{
  "n_head": 2,
  "norm_eps": 1e-06,
  "positions": "learned",
  "qk_norm": true,
  "parallel_block": false,
  "init_std_up": 0.0272,
  "init_out_by_depth": true,
  "batch_tokens": 131072,
  "doc_mask": true
}
MLP neurons of a small language model. Each row is named by its layer, matrix (up: input weights; down: output weights) and neuron, and shows model dimensions 128-255. Each number is 128 + 24 x the weight over its row's rms, rounded and kept within 0 to 255. Numbers have three digits each.
A block is one neuron, or neurons of one layer that tend to fire together. After each block is what it responds to, as a language model described it from the Wikipedia text at the highest values.

L10.up310:103096156111191124104096140134115119183158101138113110100123151124115138138138084129106111096109116094128144135113125178134141175158131122113123120138146126125153131094106124120103134148131127114101126178136132074119104120128119116132101114180132158106106131166171164110097143205121149158124105159117144159166142131118164142113135104098122169131123122109171079089103127138114136140150
L10.down310:146130138120108116137158132157137140117169103137169104139102169127157139126142169152134139122156094128122099128118136134099126114104133124122122102126097097148120132188111171146146126177148166137120155126158150120112117111138119110102169143094133095145136123110113063172148073137134129135136138142101120102151111125120123134083141133145130091117080133102116128109098161129153143181136
L10.up370:108087166156164122127093124162146137135122113167142084126112121113114101129100139071099149111127153100115144141134152176118143162096115155119116125140112171109174127132123125127105145138110168151096123122128156137146089118111075100096103143121151121128118100131160146135153124165097096130163122111109116113110140128163145140097108093131167174143119102130073123126176128153107136146170
L10.down370:155156130110125114125105129111120133135122122073152118086084125169130152181154110148102091111143107124120107128134155133114110109108117128103129137127122115181136115122106155098127153140138138122131161114082127141106126163175095106101130125104122146046138158142094149141138139126095140115141137162126141104119181109093135143141134146115129131135129133111165153131141134139150092094126
L10.up1151:127136139126173126153145129066154114118151100105105094113106101149101133157139123081108118128106127107107150157122128142103120104142117116114112137092100176128123176097150153076121144150160141166115142164086157150129149149141127161128090185106092168114152129112107141142138137105148137128144135117119123097118126139139123107128139132112109114106091122135138159109098142114126110132158
L10.down1151:108151105120183148133117128109112136095123194137124116117146173130121111101126128085166127129140146131124113141094128084136149163114122142172109169161145065159184116146120122141120111157128080113140158147161099093142170132109121131133127116123156167114146145156105143126151126144099135123165143126177104132119100124114130154130116173125154118131104132138149082170095100148154123130119
L10.up1240:132110106158126119152142086183125131101110147116088093105090094119120115135108130135127082113134140130103134123152124149090104103131111101200137141146077140168183149085116134116120162111134156119138136116147141114157165111130124141134107119123146142100104167147133148128145160164167146140117097146161093091139159106128175117121159092103139125118159112117114103133089122149143165133178
L10.down1240:124136156130139118105114075125128114155104140102129083109135083110155130101141115130124141145098133155106111141123129161073129140182143158146147137122145126121145118135140115117101151115149117141061104164101113131126130175118132118152097151143086149139126149123129144123169153132145137129140124108154090145138155148157149129143125100108135136148126108142099068143136165075152120149138
Description: Elected body or party

L11.up788:102120129124159106143137117135120122125143135121162123075092106143095168119128116140144145131129152093115127170114127138096171120144118150197121074087056124098156130120142113113101148131150093150121118141132152129141106144094080131140097144109113157150091162117112095162144138132111114158138095138162087146076127144091159100112092120063132138132117136131112117178119153139104155168182
L11.down788:149136150164130121107118131142095114101159127117181150119109128187142124126120128173130132095130118130128159120078138094128160169080181166169089122128112152087127157119103109114115145121138133125096139134128148126105106132125092114121107149126159172124129164122132140150124136088140124138128103135182109132102127110117146152126116131134129152157149118157104104152130151152100137134100
Description: Election and office-term text

L12.up667:099058106150152143136130097119152123106146097168142103119100136106182123111074115127153106111103147160115180172132115164151122131145107113124100128159159137097175136128118111162164126132127151142132172122124121112081101114119114137093098144115080090159129151102139107127090140120092105105146115126151107125079148147118141126097124097115152149177140085128135123160130143162136131157144
L12.down667:113110150143088139132100131129137147063154135104140139140152146159166169121121077114152120145101091140118083153128116173129152124129137146090146117175090116129097116166147136134055154129099097126117158102128067136138132162137165093133109166104128169099124124148155144135144131089150137142165134097139112164125120119130129120123111140113124151184136144139099143106123119086155136153115
L12.up1258:156106153127154158114080117151188137130095124129133116166150125158162149145128127107106135141114142125129097105139102135134071161120115124112109124106145094133142155107113134145126157129132142123138127125118154138088101173119072103119160137076117155126106124163086115125131155137121129142142111113116100107083102141090143123084120121108129107125115133110128083111151181161168111166143
L12.down1258:169159108129071116121099108130065169119120142142134139120107113095080131080133086155129129127138111113120124113108090160136186134170136125142157143131142146092092117147112126109135088113148109110115135096169105157130133137111152181131146122139154092126125136132111127089101124116139118102135164131159130137139142139164120126149126133141132107131131143131162098095082117123095149094134
L12.up1697:119105097107155116122123103144142171172111149109130153129120140176138155160162123099114158120162118087093137184112105149150088139138165169110125148109155096139143122156144100122137114121138109103087078106075115107108123112095068136113102155066126147128164109139131129149106115103143130111141119154130114161103147184125122144155137099076145123139138146133136106183124150132167110116101
L12.down1697:117138149134117135104125080137112160126142087169144119138100146106184087134102079163134104152096149153133135154076104105121118102121113163099143110156112173105123144099138144124121127148136118126121117108122136134142144166173119093132154113132105126121125125124125140113095175128127144145065103099165116121158103166144092107107091148131143144104149131083132107133148135105143141119160
L12.up1711:110108145076147102096110096154131129125128100147138093137109094129132110141137144142143098128111140140175141151106124165122104154158142109121129114111161121103150122100138113142119113150103148135122139187159132145122142122126105145123135137102166131128139099101095101138177121152110122116132047119143104133127150119064115102086127130079137144118134146123139085098145104140132157150089
L12.down1711:115149118133104117148120159175095112118101108105120146162159121093100161140140146105132156132134123095085166177111102100135116143163113183148136104125109104138163111117125129149104162125155112096156162142124128129127139168095104120112113080162099133131083139113132122126103100104131144131151129109169121104109111101145121132108121135108132110180134142123070095103127142176100117148176
Description: Table cell separators

L11.up1858:158141112154160117103140116139096122123097161157153099107147142148146144121067116112099121094098110129111147159158136114145135125124138153108175098106171145119150161145109132100119133146156097150152141108130136153143158126170143135156121140106109185120152137114120126114100121097109113131150063141164121142108153151094122130147120105099109137117131138122111099111104092144094106139105
L11.down1858:113152219097121117151136115075140145131135087119132101095106099155107118136134151139161124112177141154112094158135100161130157142129109148145109120148124151134120092130089138128154153124141132133158162164120150105120157155096082132084115115123142115112071136131130137107134149114111145160135179122099148136138111130130173077124096160119146104172094138124170112121145101133117148207132
Description: Right after verbs

L10.up813:137142091181113132118106107116091127154163138117118131091146179153121137135120137116156137152106085154155107149108130078126113146151121161141113086132129124118140126121082110167166172154172168171076122114122163108133092116142111131132114148118162112115118135126149163138122123160130075107133141088081146126157180121102093148088134158099147110144153104130142125118159118135139093130112
L10.down813:125140151091126106136163134169138106102125158146128117152145123102181107133176119148160125107093156144143128105106075143116131118096139085132137128097092089157122172088123155097095113104103149109101112143084127112097107152130124151138122097153121155122073099143112106144124133117133153162107115134098089137157110099134127095096084159133120127123175128110101115155122130119151122127167
L10.up922:145096106131109149116101122140088098161138135108078092090113119167127137112140120130135157131156149126117129095106107130189161133123073193123140140144177138112126125096155118125112140109116148154128098144173182136099160120156145176122111144125126136129132132137108152110162124085125136143105060147135135119113161149101070157126110096096154127168130137161136135151132098144081085108093
L10.down922:101108140116103124112114114138107136131125143124108115108179140164119191176120093135131082100096122161127142148142143112105129154137154122136156113144113138116136167136133223137115132145125135145133096115087138101144056063176108124116157151124152177124159154184146136164123110104141103132122143094136140142105113113120116104101140137142142115146127109146165144141113143099136104115166
L10.up1181:097101098104122113189154109119110167148170129131150144144171156141100144151079138141123134135133112131120122144157131132122116175147092117094136105133137148131153138129157128121131183098121124135110140149129110100105114116182148107151133128110107117124096095110098183137165096142152129102144118146124104116113120100080133173096124132100094155088178111170131107104150116126087103136119
L10.down1181:135122149144111140110103158108126118130139151092099108111116153133162161091125146157165127095138154145116136131150096147145135126086134091155132140089148137174118158125134109153145123159117118138111109100149154121147138106093147118125139149095123166114176147141143118138067133122148120139133173135168158137162142159153145121143147132114118066131080153070104149151119099157106128155117
L10.up1370:138094095117150155118130102078114119121151101113140093106126118147136153142123149120169114117095111177128130167140115130190117132137140117132146122126093139167147122123131106152097135077092127156116129154109109143162158119141152124141109145133120138155146127137160192112166067129118104178136100200144134150117123129143121129090152100126165135118104118152138133113131120136146101150171
L10.down1370:075136134117133112134122161099159099110115148131138087122124127145082128150156099161114158163085145145106144175119084092105128133131117147128132095121159106127137146144122148142171132151158109110146141152073133141141148129106156099130099140118136127137142152127089157132112144121147107090130167084127142148162140142105145132150082168160146193142093107102110128162141158116138131134138
Description: Word-completing suffix pieces

L12.up367:073051151135083117113108181113089133152154147149114116168162161169107111095114079128125132155097111105108146151086124171159148152163130150135098094137150142149109137118059159110104116141145139132105125106150140142119091137168130134134153118138170096128147151129126164161130124117143129140143136160135133084151126123098125141105118137113090130166110149105121153142128094133099119105129
L12.down367:125128142172137122148107148128047186115136133074156135115132141147106118123106147134158130108107102137143071097133092098145139117135107146125148128107165131091095142117109180118153132185141117105123106110128137170100177114169145123153121089142167149098137120099139171144151109127112128112136112125128134079139129123133092145105123114108163105135158150119106113114148123126145096120138
L12.up513:115172136131095145124081120123104157127131109147157135111126133145107129085117060113140137148147143139102138129080139127139119126079076137086137108110136182101137149112096112120156180137112116116095102150135148155143134085143132099170121139088155157149147090140142124179151100070157095088086142118084111122106147144142093147123138165164145117145125154160112096146163123157121121149107
L12.down513:134081108105150129158108137143115121132135116137134112135142130107178111112144115136135104144107125054147127090168135080102157103138133155108176137134145119109137151124146115145105140142115097125162146132100144119083144144088113121120089114139133117137159109173120148138136158119101111152169124124180139109114107157135103103176131135150123132171134126098083114106109132137175114142144
L12.up959:140139112114169134089135086128095144116161150092107108078056154117158147149135131107117152126123129162127115116152147136151096153074102162133132177145129130134103129129122135123152141116088084110139155156144196144118150097126113149172173112127134171162124127143103181120151115092128147114150131136078082121171131104159139149140100151125153113113145116116103117083127101147116113136120
L12.down959:115166106148102093117099136140119092130137143135149102157133095145117115129118095151174103164105143151121142118115099139147110098111119134139126095105124138118124121155114064104082085168107135162120148127101114124157137091094165104132098108141110141137121153131119158148111148124137122136127102123128123188148114143104139104160139122095122138110107156140147123133137132149128104104115
L12.up1259:131097140154143157097097168137119111165150125085116112052089142142101114134054163128188155096125129159132110119151164092124112133130110154104124122109115090149108149138115143121138158141155114125146131165144147114124145094107109165132143135121109147141101124142109116173082119110125121092145148111131140115105132098130118146159124123097134141156110123131137125154180107097148126156085
L12.down1259:134123125136137156106111128108127121152167120111130147108135097146156094126164140122100108112138122122114126119144141101128129096120126106123147169182156151130110099151138140120121151096104085153146161092102137122169117097149126136145118089127101135162097159111146140143129098102180095076113129150141143159145147064170149143136121082114102159110134125127113143136188150114099092126148
Description: Verb suffix before preposition